Part of a small language model's weights: normalized queries and keys.
MLP neurons of a small language model. Each row is named by its layer, matrix (gate and up: input weights) and neuron, and shows model dimensions 80-207. Each number is 500 + 40 x the weight over its row's rms, rounded and kept within 0 to 999. Numbers have three digits each. A neuron's up and down rows have the sign that makes its largest values positive.
After each neuron's rows, "fires on" lists the tokens most often at its 100 highest values on Wikipedia text that the model never trained on. A number after a token or word is its count.

L5.gate278:388494457531461492478552508504583484569584500516518468431500523395422474533470537489550473457448473478500497488495505498511475425478506473524531407466520568493430522534495514564546501476508548459463497467528479481477403439522518488531417484444501473575579427549458538570501491448456567583527466501577519510542503528513525521456568551455471535545532488528486485482458530463564470540462
L5.up278:501504488519505482466537424571532442536484499490436516523420528495522546504506515523454522551495540505515640479530438499486470437482460518497529556525506503433448511487488521502536492453465542407467467493476525505490479383474609434474499490517525553568550453478467469569579486525530587545546434486572500566532536503455487485500473520469471559548386444519507462504487501536440451464509
fires on: "sc" 17, " Sc" 15, "at" 8, " Lat" 8, " cult" 5, " sc" 5

L10.gate320:477509528487509524480523604490526481512512491472447500448536483573488559557484430459427502562519543510452514460492478478494472503450533563568531559478485400498558505478573476482440498557548521527559537479530503430500517538502506473531485522533509448508466512551563529480485531557468501515569509525476550522528529455473456466555478449425494502497494497377496545568419520483537494448361
L10.up320:421504523488551528495479455465527482455529505464502503470483571448502467488471499505448466533505502514551499573438533518524526490651502624533502487487528445519459553489500522443498492563466492565476462474601472542436507515541544483532526517581508480507452484484485587523523556597487428479484455518480510441469566434527565447490499555447513530508442479451444458568524543441492502495509
fires on: " and" 45, " which" 23, " who" 5, " where" 5

L5.gate591:612484446459466513450565559492484482483458572436497495552462541493433496506497558455503557567514469524525486511479522490570541483478550598471495506464506580497547465481451568521524507450507544491500479491467560525488486505524461458596431518484481543504510415474546516505515501479477504541446521506499505551572498603485513440520457518506573438499533432498517471538509538520520513487481
L5.up591:550496489521516490473515536528378543538507484443458523505502434478478446480503519498490497514528474404538552573577451446489517445525523523505467558468479520523480532440575440541512487486502488455558478482487538527530494510517488461504527470508531494462532457532487417550464472540550537502459491408508468430505548555463508520479511523486509466510545508472466451568462470464513440536482
fires on: " def" 22, " off" 17, " Def" 13, " All" 10, "All" 8

L5.gate11:549486473490508532469503532563505508577451488489545495498497468451499555499512555539516425536472566514496498518459548408470462552575425557520463516492498462539447566474526455494457505490436428457527537499481543499604560520499522464538403427481556484536490530539519527520465493566524440498528475495512499497439527518449466474479470534486480445553519510555559512521448537523498515524496
L5.up11:492555535540567498501467506559599460518411490470573443514510459454527492428441537519482508467487482505505437555504405480529509511477443439511510514526535514503547451597466439500476491450508533453496504420457585507445495573484479516549516454500517527518468482528438541521513455471533432469520532534555537489462561466443523519480547496506534504580529508476490522457485509604508488550582
fires on: " |" 21, ":" 16, " who" 14, " by" 10, " a" 9

L6.gate342:438501483574508530507586517513461479403536563472471517473531520525515517506541419515490500441482431441498562579460514558562512545528551513469509457527460417483555483501464513502533511522516539526566474589479449486476501486421477564526563554445491497527523540549442469492487549424494447492545468475489561494505473497502510547563527478488501554507499531478432440506546548490515519486526
L6.up342:455514531541493538431503531469511544491469559525406497527440545481474507492494569515497500519438536548507501447561569515569491543527493503503536461535461511561458532510535534502527516510495457575499518517508565582527513491470395510504493532534553478449514466452497497539510505519500526542449455485506515500477472546555611515518538467474482557501512406546494553487501407493433524528497
fires on: "ang" 17, " ab" 13, " Ang" 10, " Ab" 7, " Joe" 7, " Puerto" 5

L10.gate432:562486446476540538501437609473461454503458570509488414431459505529482499426475518497526433547414535460539401533507439554462484475522534568551517540452428461534476510522492522532497470479535487542550470531448490460545477523430527441481457426468515443524562514504417485514473535540528492517596533464533447506520540370537560491514489445502544558426493536549457484524487474515527506429500
L10.up432:475547511422497564509502525470495481465461570570480419588500562419506481480532568441499509551518453444483455597445489515495447584525458429501457566500514475562519563432520474501485569526495521506503539511538449441448543456464437537501475565475480550420459495585430541490469466508602577507500429506511506553513550422488494473492540559457475441515541488552467411470516487495520538462570
fires on: "-" 79, " (" 19

L10.gate379:438526548496605517514554510510480478528472468464472535423517493454476540530501517478530508496532493514561522513506537564496514512446515464472541518503458530451577538598483469514479471519557401490531501530551472500542456497581482438506491489461550476551456449467521467442482507459478550506516473425526585458526461471507484542473502448489530429501501497519466570430506560511566456410481
L10.up379:564504483524542447436548514485531489508504481537502501488469459442434542498468485451488477544479523475577528487530463615500455542496480436451477470467512499523464502525508504482514516546557506538545499632503445525474515518482474466471597531439472486510469469534488494601554508477509483515460531498473566534524538531508523579437529467447562555468505455470502592456548487470555405467468
fires on: " " 69, "." 8, "9" 7, "6" 6, "7" 5

L5.gate86:431509475516545497584491490600432524427493433497515511468526508517481462516572510494490419443432574532492501446528521537490471464501531475416506512470441479570528530588486497429495549459452556517515475537519500494535515518488603538504462543469509517481412489471461494461490503456504506506477475553482440430504552550462529517581509499522470531463543499477442563510537470493504553504554
L5.up86:486522437471591551587496500572533484395526516509535516478522481540511503527485438503404504451518517454446483492481475511518493449450534446428521473474528566512496566479470470519483481503516494496574500591478528483520425554458453528495550472558526533501438448451467530486421468452536479479566476413485450540454451469498489471468462536476506508513485487409466517517535527528541493456503
fires on: "ch" 28, "ass" 16, "och" 7, "ish" 6, " Diego" 5, " ch" 5

L7.gate446:464489435548422537520508469519458489456523547480567512524524469457465463608507556509481534527560501450433460512508489550463542470451508546483436468539522515502444446569537472405542481459493509542529553519469511495499536525443530439470469437505483592479510542517584503509504549545519463526484491484566426466511461491586489499527485490431531506543499511485592498489531545502526468473486
L7.up446:487440479501523509561545459515435495474465473504543470482486558492525481522514439444556544554526566541476554465461430485461507474497496408473532509559462447565435479475485434505452430505461443473447526516461475473497583557442501422471504522498481549573540492451461534451433472484482512446498492471483579444492522515548495506510540555550494525511524546496430485411556572478572478511544
fires on: "-" 27, " two" 14, " and" 9, " under" 6, "es" 6

L6.gate325:518521548477488413521532538509537453504460561505482465506522511527459444504502527503482481446508461517490536475544488501496498456565491472521430631530482551434546458448516528451527496567516455464491479479471497476502532565487488538601611478594486554524498555514483451413497556533436502500525557509475518507460562449490503448558497546446503572569481517507519510487489523542509532532527
L6.up325:550531463510538519428519487602504430606522475524473422506520527474491546512508476551489515454525480508540549532521571499514527450491462475570438502492459491542523484577443460491501421539484503458500473406491524523527527514495430447545542509448503440491457473518483525474537548555505451491527467551510521571479563514525556453477479519556528576478512505475525575467474498507532475495469
fires on: " |" 71, ":" 8, " of" 6, ";" 5

L6.gate16:524443571475567523489546448499553490508531566511499508502535476516524479478549447438500475529546442519474443451479543506482484532527481518520478442515460554455535484451568489447501482576519507488463565505482490460450574499534438530485473522527477489512564564521445478494473528437505406519489486532496517560519420461574442535494436464516554431481463520543458451510575576472488478474473
L6.up16:466505494486475499462536551493445480523467523512464515509548538470529481483571516434471473463564468482502540521514479512501481525482433490555483531551568487502554549564512461483502515539423532473497545451510467521441546532477555491528443499492567509427527513499492499471513527538455422504455556511495528546570494541507452513455482486551477457584534526587372474536487487492523500522528
fires on: "al" 26, "s" 21, " of" 17, "ial" 8, "ing" 7, "ic" 7

L6.gate117:485532498461493527476428580495546529529499470510453590536501529458587519534471552487489479510492474509470552514500474440409500569526413530467494505523544496538497435433496493506434570484561432518551465531447409427543446556545463520504462523431416501531526465509496523484535489458517476589524493484464568460543530496449476455499497516509495469519387458503442472538507465519538532517498
L6.up117:460506522526465484474484454479507426448537501517450599587500511557496477523460503504508445525485520397486517538520465508427504447552535468542491545520566502529499462495473521451441545513483468419567488482536516466593554506437479459497512454549462461518471461496510552528495503454481515519512411544508496483488576502460479547486560516506545468509471497439463468515519519611438581511448
fires on: "t" 47, "T" 23, "ot" 4, " ret" 4

L9.gate633:503490446447509576453446564545445443572546500540476449585510518536522505444523499474499447538494568517523448505499523522449483461425513520502476528473523447460517490547466578481483444428494486561577476506470534546487483523549442561517443443449516484477475451535481524462466495567496588558531503520499520592435519496505464490484490483527501529522413472490539495480438461469535489550474
L9.up633:552537540505505589509398551478495519496484543482482484467540491478443479508540460494446496449567544465530508521420511534491471504521552421499484468531547474536534451430486436477479566607467543558533480497482518516480481495529485509502482498456515560521485498430454490576518510442449487435572464545503496455498539548486514429479488499526555510508463560488442528445546466467552552461471
fires on: " (" 69, "\n" 30

L10.gate396:514498487434532528492466526524476514538534509527479514459512541473498514553501573430473496433491439511513472539547501537556587495488448512535469474534495521496513470489453496530477400458485476486478520490511467467498531444479451506450473502491572508475439499555516510504485446495503465424521563564416467507610437578411542443495500445449498455470538482472533478559574570449549429431558
L10.up396:559449502430554515493474552529408575504505489552497471491536483543433490495524500456478539458517527456489554515541501552466580490532515446521490419506502470534538455506566418523484498427454487569393575484530429523497528508393387465491464564462479493441554491480524486519452547496515461479523502522432472493503548549485481493491522499497467470505560514506471527533537561516529396489465
fires on: " All" 34, " all" 22, " of" 9, "All" 6, " most" 4

L9.gate201:479537450493497428570566470445499541508572486570486474523483496497519478510476520582487480572567536500542510468529583529510587480492456466484522578497484415472514439504553481540470585481447446475492446547473453496455545503543504513459494494485482444494455468520502541413539484544545532482582498516501436501505533561525503474490411544518479534484502558515504544527471505479528426466501
L9.up201:548472486499487489507507559502534539490450521537491478465557560547478437421504476476462553468517530490477471529569472469518524513472474466538519615528504500468494492529555420435542542549436497513515476488497434466504486522477527460541522403539504518457449460458565513436533493498481499467428523533432404535438567462494493489475513571524525482514484532506463503461484427480481426463516
fires on: " of" 40, " to" 11, " on" 6

L7.gate532:501529516539445578545536446498522530503462449452471532505488505514467421503554491546526482439503465455525511459453489509489505491439500534496523523576539473527509513505480528482521517479504472486474491594517512491478468518509449514462505462431525534481467472528426565495520493514574480515506470503466501414557442457512452568393480520504530492544479560446514483551471487501480605494511
L7.up532:498523473490485503489491489521526500523462566394443502450462461463455448484575455475555553476461562447517516520496479517505529453501509491566505610502571525570525481439463525490570504448504506474522527556560525505456578516513535503433535507502529502514482454522414522524521548444543446526532532462500554444516508431507504541463435552410541490528489514419500574499568468517480505502538
fires on: " (" 27, " " 17, " on" 12, "born" 10, ":" 10

L3.gate108:468419463490532541514466420489474546510384542513440558521535473518533521463477493481525501384538525460473520483444469507480495480460426493458485511448555511532456495457518530513470572492485559514508557574485534521570502468461505515428446555517465499478485516460472381493526503444506497561460401522542577474547506572480500425515496562465453478424484564465408510481514565483476500434522
L3.up108:441491546454449489502446516535463529563460513580515580512445527451531441571484464499513477545524465479509530464560524449430485483418540513506430492483561544515467463495537563532516518483516478434453465548507494539543488485545520482508486577567495456475529475473500500499452511569455449532527516533565474490485534517456475541425495470546581502570525551515480431514460456564505546491544
fires on: "T" 98

L6.gate71:429480500526543497520476536507511500556484519527524453521505554548510512530461447536533497465461447453507459499484495445568530496529488449544502516482503491469550477490525541466470470512580562409511472449495562503506492555433495428482557454506467539511515505455530489398469466578505420500498465506519479602482554424488545565513520509523599528571452519493513438471464509526426492523537
L6.up71:486539462496521518490576466496528517471501479466530491595569525483521506519447590423482564491437484447452520467505532472592515448411584422538481468514537505495489511459494469448528507551510476475435440502474481505490537495522521492493538548491486498501499539505457481482495591558524525520491471503499492479495416510525534506490439475524476466459547529458510506515477509553533578545450
fires on: " =" 29, ":" 18, "k" 11, " |" 10, " Stadium" 8, "ar" 5

L4.gate468:522515537436532501503488551477487540474502467530537471439461473510555532522498516516500522506489453513547535492491498452456542498487430455598501458449492511518512438538504448493425427527592485503555527526559497492442504513548512536505463454490505474493464440480466538489558498446507510556576534410461517551506561516540543492481463513462492502482518590473445412566505510487447451466467
L4.up468:500503477427504514487451535451441471503552502460486464412478496552523500481489477513471517524481467518527494471506487534490505516460506452536448431518506464545580482520477409448457463559551478509536491538528515493463535481480560501442476417564505479470454451533457477558558535457508484476536452478529546476512523538498522474461488539427604452450462597514409451510464456463475495440481
fires on: " |" 88, " —;" 12

L9.gate444:434555514455488522407422499508520459558534518564532509500468486472484424494507480453459488465477510521527536492436555496518527483508509547477557517482496437505477478522492462455501563473411537490500496552503538520481526516531474542520501519444550494489505453533507491506572439452490487522572422514506497572472533532428495468427550512479422460444404463517451557509590496534525528491558
L9.up444:540502470500532525542463456484459532496452535522478472510525473540512490533492480515557436534471502458545478551481495514431445536519431481491510468474513515498501614491502508523521563548570509552493426500559470505470509462487518441552456517491531471485470528500515545533502583519535527481559436499467432468480488476561493478511527521594572554495458483500565424469455520457539541540443
fires on: " (" 100

L10.gate253:498369572467528533451416585512499470480544494488392477567528375412486474510510449431526494543549541542588485529525564497457474468480496450421475540484414439468539502457496500489529532490477512502519520523521543563510519440533525503421474362558489502454525515489471532535526480572521552474572470472536447523402521448500497477453536485489504422466456496550435560506506485535489505449477
L10.up253:504499480506534437389541493484510408494448527401471417479539466490486437537518453466487497478548482531543448446589485570464477535549537439489555519536469529473442531448500594512513554511452525547474472568500483464450555440469464488533499483538504500441559508506512446505495498552577571461500480475500437531491470535521482504479520548499500504512422533528470502550506524446524512480454
fires on: " (" 100

L3.gate162:460523486479462538487551533578521513424496437465542479530467531443498483417480469475511465514424467528521579505507426542458424407479463466464453494506475500471492545532491439546472517463487490452545535483528486541471513470504480498470492522449527463502501537483497474492511464531478543486510498555568544516511439474465448514566411502583483417471559514569521488549461498490498427464495
L3.up162:485547575479554504497536484467513504522504481523452516506464447533450608391443488479556450566442521480523509530529474503467458404487532529552555542475559509584490524500550486567534497415516447453543506392482531474501525439471524545507504544457517501512498514462476503503470522562460485502492463510514482573507524478448466566546477479522485487536472460508539481495540522441485482443510
fires on: " sh" 44, " sc" 25, " Sc" 12, " cl" 7, " sw" 6

L7.gate86:373501489492497555480613539507516484462534500484442572484506495503520571513523469510531520522494455448522527531509474536522512499456505498523428542514527528483528532519491461523521469464567569513426542498529479483520453432534498482531510496467513521569497481539499525482500480502561490555537474542551554503530454497486541482404514473507452587522466469507452542475480459501489485489495
L7.up86:441495520485554527451587535494473495422556462518436594506535505510442561475534463475533492545528461537548556501479434559494525518475476476516436475512491545495517480558498449537516502474530539486419536489515479468523447419537466503574449490470513505558525474488533465508562522477566484544524499535551516501574472538479507501414514453527460553545497483549452535444494499487489504479482
fires on: ")" 27, "6" 24, "9" 8, "7" 4, ")," 4, " from" 4

L7.gate473:512455506480540403554469522579507489445544460517544445457521461541488476506488474566502499472532539501475601485422501491475446560464505448479468418503541509559457486555499531535509403541571513506486444514443470471495454562435512539499491418458516500524490567424562521484552492434549484528556508518458483452515500470528451481523500498555527503419523504466500493442528544536394452429493
L7.up473:515486460533519515482472472471527471515457482530544478541505513552486467521568484482510519531512531558508494527477493510450539529518509493468473402553500520553461503564510477467416443508534527517481502545517563490426409529461448596530476475473495484485473485468444476521584434473517524467580509514490478493482582551482467506502518542442556550523493578537483554455564526493429499486414
fires on: " |" 100

L7.gate98:499483484459511529542547552523521413498502480529464521491506482459462458597509462491493498510562534464543528522519515494569561513529433487509523477524526552497488531441465507485609545504560480445557494506451452516522574493536544417497487519407454507488476496557498472515441492484472516536426514487447529450533499531517478515461502524514466482539479516466536499471492478528526508447570
L7.up98:455508529470520488484518491488501437447485539529454438529447478517485467524517510477589481437506570476496584499506565445521487567382503461515552454457586502507548568518569524527557530526474466493476467581516462554613529551508525475567482477509550539467525497467424551391501508461416490413478472449478492436565558521489490526474453557422461517521526525551423525431642439493504464457447
fires on: " of" 24, " May" 14, "," 14, " the" 12, " April" 11, " August" 11

L7.gate294:472530459495484487443526533545508393462427452544528469540514532489527484448539462476495485509540473488538510563470573466566457520486480488496504523463534500461462483399555521480500472479467497469531484444532498421490455482498493469499535520491415518507459483557503529421478531493450558525537519518463451451556515498505471482473515521553451455564425476432484482507470503535506463506467
L7.up294:464548567538542454472467521484549413491471489499473469490511547465523487479503511571519450512560504468530571543496550516512451525476480448517503507479525517495458489424495478488507505495525439473538440459488516541536470460452436422472538477484479481470513470528490528471529514496500503540515514582501458490489604554515524560471499511469487520470489525499483509447487616468530434513547
fires on: "==" 51, "===" 8, " April" 5, ")" 5, "|---|---|---|---|" 4, " May" 4

L3.gate48:547533445493442494525469526505519395534502514597564481476521493493467469437504547483528520476519513542444505413436501524491420466465507457533450445551563455528510491534518456493456510497535591493499573533460497489455486570469467490530467475454488419462524482507526538518528547469448458478519489466490556440502545561454474414475561536538505561590517490392499494493452546445500558531527
L3.up48:480524477446518490480458521502508431470450556566531477530551521489428450461528608491461461470453489550484504490464510482517437480475486468524472414458544540509474526407460520510480525569550549522471531502467524463447465538491516469537510494479438491470471479513494495477504513522431518518520440549508550483554563565417532497510529473555477480506520483454537475525474536494479536515454
fires on: " aff" 17, " sup" 17, " Love" 13, " learn" 8, " Sup" 5, " love" 5

L6.gate588:473515436491572522469475471555452486527490470521447507471515560503600477521530533583468552504468477529477532566450548514581477514521480454504445468508527467545546382479482449579432462540509547464456503478496514536486558542502455536485515391454541434583502488511490567467537526519489447464495483439493438507511490443544513481506557478468456525422501556454455539517510483547437497478484
L6.up588:472485441500552533480511529516513501487479549481484457517478492430493458574464501497464557462537541517551589483455531492530479525497431448506448485482513522498460540517465487453458493537502487529505522521497534433494508544434482491522515466513475474482451548499489597546526444471470529444520560518476495534567505529496501518514502431496519464432449582473479485478552521559417493434461
fires on: " |" 92, "und" 4

L5.gate163:482471533529538437496508408423523464520498489500501487529504495515520517510450468450575515468488492456550544563426516483495448460455484495396473511485540455479474493462507569500528519479507520482484532539541465459504489491525518527491514466542388540448525514474557515493568500532560555465555403542517476509446508531463525527459529544442569443483478501549464497541518564494550447464596
L5.up163:480519459499503461558529455544468511482455536459501554562608516486454472509574531452490540461518484513467516491475549545477445532460492463439505438463458563489450500519473598493518522456437438479468424451493436482422519499513537415486518466555456530470502558516447537546524514512533463510592492565567566502552469471451514517434522458547464438551428457543519466527501466516547494455492
fires on: " (" 100

L10.gate91:491470523541491523499566520469428521427496495505424523519527505502484453471492458499461506481517524534510508493505538518478491540564508482479485514468502539506506480440492511505529545563512412522521481453467518519491516491461493478520502475469531495443518542471461542490479505466544489472540436491519506456457471553464534537521530522470472578500449498490409536541487504493553535507558
L10.up91:472492473490500444434509544542542573482512420513530575526515477470522521552484393575498526442436495473491482447545468519469491573556550433449456511460504495581490564455528441472473518458510422503546472499509504472461503569465513501573573527485488517379452519498525506521541514521466513457516459459501490477581539460489509547521499557491516586448533528553462575502485450535530498545548
fires on: " ab" 16, " Ab" 15, "ab" 15, "ib" 10, "eb" 9, "ob" 7

L6.gate369:510486576502536494500506549478513509486506545512493567491471500444537551497472493463519442511477443523579499443521518536423457513544412484537523487510475447533417487501448511467478454575417465529501433498468483558459488564495546521507540546475496556555479434513482534474541487504423478461543491450540507511518457529545396514566572479494454464517481528455443505505537474602552502511464
L6.up369:512532518485527532479487551607538486457440425535441399525482502506548561440519500606519508560427436520511493466553509475507490507496485547462524440478576493537491503454435511504501546472526478617553550465436569558469533532482459473438438486513472473431489465574534555553507491453517522550531447464487518493456490438528508540533524496487483527513507512502549521473527475551563457487504
fires on: " for" 40, " to" 25, " For" 18, "For" 11, "r" 5

L7.gate101:466484516464500554530594590468504461528471467458464488467530543488535514547555404456493481477548525433497516451593521547472458545491515492469433482518564515397519484409466558532435502571447418484492456512484456420484587507467460444569470462542484569390543484585495525452506514513512484468480588558527463490401503451492476492417515500508510473550493509415505534581481484488452441499539
L7.up101:497501556530504460456506503427531419489489529450417495429519513480404519523549526477531409483443535487446417574487567481497490511516442514530516496552497423456455495456542528527506497464448497516536468409539508556536566500543540442556501497612471446546478460501529514544535552449438542527463516444439518451493615466533490595482480469525522491494481496474489498531440543530509463527480
fires on: " and" 57, "," 34, " or" 8

L9.gate637:560582499433513525522531550512494484493508489354451500508467449484511469489483513506499535490503485461578509492509519535511609511516483502467578440465506510521571482466478543465421516526500435539478450555484520491506455524531464419451539530476501500532517465492530564457523472518521507494542416458456570486557527526554501584567436470549421503440522512474382491479495559500464516437560
L9.up637:471543523530528504497443512495483448474476483469461510495471451467490479508550526527463475456483469446555492531554501556503506431600475427495511485517518508593439536504527432430528520528497465481472508554451518509489535477517511528533481502491517555531523500532456470509539495457476531487467426535543501466485527537549522506541504516520512452517505444494521447529479522527568509377509
fires on: "0" 53, "9" 14, "8" 13, "1" 7, "6" 5

L5.gate198:495477503440542495587487554452462471526461467540523468523534509500524447447500424482509437519563461469563559479524458424472500507494477514489442462425547493456547432479520473466473554536476512497448453528463527577494462523517524466504414477549470485553493511513498545408500500596523531478536474457466577476476472551453467482487452522531409485566548471522403569440514496498554435467549
L5.up198:466516524535502416463480497468540536488444451531530534532547478475486436525485546504461509506487473526526513490562586419487511505464518478515457479482511577488506490534493554487537557426528529546465584485484498534418481491477495435490525473509558497577484480512578484410543472577545467525513518481462491507523487527457481486483482493518462481488475543527503509434485474499523422440544
fires on: " the" 35, " of" 13, "the" 6, " named" 5, "a" 5, "ce" 5

L3.gate290:509541490546468547484475497557561528480499459538500485480504459509468538518482476455486525454564509459455483467489501477457508548454515496498466524577528577551485512504469497551483543432505478438517532494548503525525454461399481605535456507532492513528534533534503530417499498499517460456496507457517568527415430444544487504555553434495480440515473518520449510519534466557526561403525
L3.up290:475479477479440543490480534500498546549502505504487500419394494478521417548523471488546537465522530492468493512500529483473456509445548505465461483498452545517488438543363531499528560466517532480525553499535444510476499508421445515505434516491560436523491501428496493466557457505479457479489523450469565463534489504559493466471510497458467536529527521563500529441528524520519513499494
fires on: " until" 18, " –" 15, " death" 14, " Succeeded" 8, " role" 6

L10.gate116:513530518470454586512523480487477467493556491478512444500438411455472457499457517523463421533497538471468521461459502516481555510548527492530466438470476492501498541515470454498529452441457494492452506485529485432404453458499520482502484516520522488535522472503518537515471493507458569573470520513506514524523460504460515490469554526549424561529492546509616498446453483537457472494491
L10.up116:516537433519550481586554492501521486559484499471468522470590528462513504505503514496545493479513520422540509453469449506492489495521512450466506527511434491459470515512549460426497478509452490499579515485494510528597569488467536473492443548446475461584460443496449489553510508510577518488522508494445552385460493497487535513516517461455482520506552514491434550482501497506533428469551
fires on: " first" 45, "-" 12, "year" 6

L7.gate439:498506433583573539539442557603445483488499528485495475570475464540473510488489518565526494432525554546420566537410482506475427554529491539540494544458471441478535529482522521474535489551478506462548539465469408523439523574499521476496567468535547485499481584447495459503498524456491440434461524498586481530480601459484494458460486478505553533501502513525499541554547556531514500541508
L7.up439:553460527455489509498545496558515518499519579505563496499509432445545458488508520480488478519576471537520427613487520468577463523488441406554514478497538462470410525453499448493473429502512529447484501495424554520492489539434455490496534500496424484473548533460506470491552506440521392602492554522560534594434474501519526518503473508472474534528514458439502442565487528480588523546474
fires on: " that" 55, " who" 12, " which" 12, " |" 11, " —" 6

L6.gate580:486542461485512498449492493495524477498514566516543434533465417513504565544512457524467518515505454539465415479475554488481511490450555491524490558496426498493479479493480562527540520495427528529474433561473526504568470500462445528486539413566510524517479565536475450508516519466492466534460484465517432567471494516506458451494447459447498494519480467464604402494558533573437489594396
L6.up580:510554496569545540396547501586478493532425483527536495512500475521452609565483502505556516485484435524493472586416516521388476464537531455574502496477556530472477496526475500486456492504444542515431497516466520502484540482547450573477516457473516511519414537556483464507449530456478521533490465516466595563468502490493501465509544458526482490543493497462479459452427485546514532569473
fires on: " in" 28, "," 17, " of" 12, ":" 5

L4.gate612:599560512548461489526409443522455478498449482494521503451534466447526564495492484466551504422538503489502539513461547459574574543509548492535540510473470486489564472430455537551523474479505510534518475541515520413503529488514478600505457459428516472485464543508434545540452467436491461564472471547487565577474431488544491559509499500486544527477471516452517466489414490484501383556538
L4.up612:523518433488539498464474494481484547476518507477437445522531452496551533505523518497506475484506554488528512569533495452499519546380521568476550501548493521559489509386463500543543453469547489504496500502515507469475498477574505574487526471511507470523591461542480505483523548411548512552523436506482521519526510454498521464466449552434513456445472552464448483559525475466461491546546
fires on: " [" 17, " on" 11, " upon" 9, " “" 9, "ł" 5, "ă" 5

L3.gate597:510503503539531562432551490469548512567555550548497483539544479494458460429567525479549434385524558536499467457540490468460489429519452498480501504515469438469522538511510517474477503510539520584518497516577446473492528531476606483519456525526551482451431498462520483507506542475530441470528511519514564565503512420479414514514529534612562460493458540544477434411529487524518561504450
L3.up597:483558518566447442459475532523403441510543467453521507428524520492482499517487475517559555496468495532516439498544527531542479532445529427494510510493499547554504390498527491443459509555506464520518442527475464464474513486456500507487462509507511539499570519552466496536444477479478486464510436470499509533465436478548503537507477509465540471545570500576461478474466457480468467522516
fires on: "ice" 15, "ary" 14, "vers" 7, "m" 6, "ical" 5, "icine" 5

L3.gate390:467464503485453520503487460413514517507455520486516515515592480572509494488496483481527442522441453487495538440504464481497504507534499549477474507455488466544560510473491522472442501497486440539426507461515575506512518450505549497450433474477407469564502483504483467407591511567499528499486486486580460511509475444464528472468539474513482446529471550520511542535455513495594511459458
L3.up390:518512442460524498508493450498477471599504495434480515548531446499473460499455486448505453484493432448516561473526489486475472553502477501520407455401519473512462567515537574440463535492450381500458486458546500475547544460513549473485500522511418496595460490525543531489540524464494536467545598543547498459534465457476521541485519526500431411476488472464491550544461515487489463417505
fires on: " " 68, " (" 9

L3.gate598:454482539526583556415477446442515461541461525520515543427536556555514440454523439499520490550462445490584475425506453455476484564498469473494482518580512469505509463484524539425453565553481567563495469559474471486466544469498533523524485510531505527493457475526457516486495531540552538488480485478522490526554500434491511534513430477506473499505484511511512560493565450506491507467411
L3.up598:441500501571539570449465477505548441542518554560480458456548553499464476446479441537465460610477475533573540541457475482476448545508539505547465513509463479489481397428485518526424595537469536584545558482483485483432522439526566480507468444489533568482450507522472527523470470501512554503484452491441532597489479464469469487507453489473534543505517510494510545484495456473500437452433
fires on: "r" 83, "ice" 12, "ical" 4

L3.gate526:483396540458546427568522421439540504491464458500566498511508493514474527548500482431544506492528517442533583469570491452484490490493517479494487528490476523517508531547527512474524512470490494433504427516492545571430518425514549472499462513508508482563476529609486537538506507508491548540523537434518495454517553460491490515536521433541524520450464575497481543524497475521529558508500
L3.up526:492541538518506461546465504464513511473532461416540548531458503459489522501481513442500440429563504492488497449485434490516454603507477493506511477448473511520522552502536521484537467439533469456506443585459573575448445429566542495482462472498507510500478585626516518532512570574522547469562473494520514431468497472477510519504525414521488566497503529515529536524513481523542476471546
fires on: " to" 59, " of" 7, " professional" 7, "ew" 6

L7.gate153:531501519484545588523457485452484490504496503536507486525474505505503518478446613575517468458484492501495467538413508460485566483489451562518488568518561536470550440445550497471465558565518506527514502507477508486486529434454551537493495498477506487449446449433514550492486467520512480387583496466500487409506505513432513407571493531470496564471510503403552439514527534504504474482474
L7.up153:442494468532575549536492518475533478496520542514462492537497515501503510523475578531510457457495432549502513526409518480511576484492433572527501550493583540435538417455517499487487542513558561510513508524521527479471506439496507551508470471445496492484453487437523530489524514477504483389515477526481514400522505490469503431537495515527512538461474487431469419501482448561513520483455
fires on: " sup" 17, " ext" 13, "off" 6, " Sup" 5, "st" 5, "erv" 4

L9.gate12:536432531418509487497509585464520445547509525504509454482527529438521496567501462531527509469500463460532526436512618526489482498544430448529592440515576472456538472472496462477487471530456482449482458528496511551501428513444530452577548452514476506467545525490480561512478529474595518550548460489508528565470497461557496482459489480535430536543514483444501504489500432493548451478373
L9.up12:482451487489436528459519467500497493494468576534454504496551480527505490534565550540471531486453425436450499538444458476503489473523497490475540546539508508464478547507529590474538470464488499532445468470500479493460522527473540484464578525504523528501508494396535474563502556450554423486451544433577531433502541512466485449486454568471499494489474504501458572535502513553485439519460
fires on: " and" 19, "," 17, " or" 13, " most" 12, " un" 6, " more" 5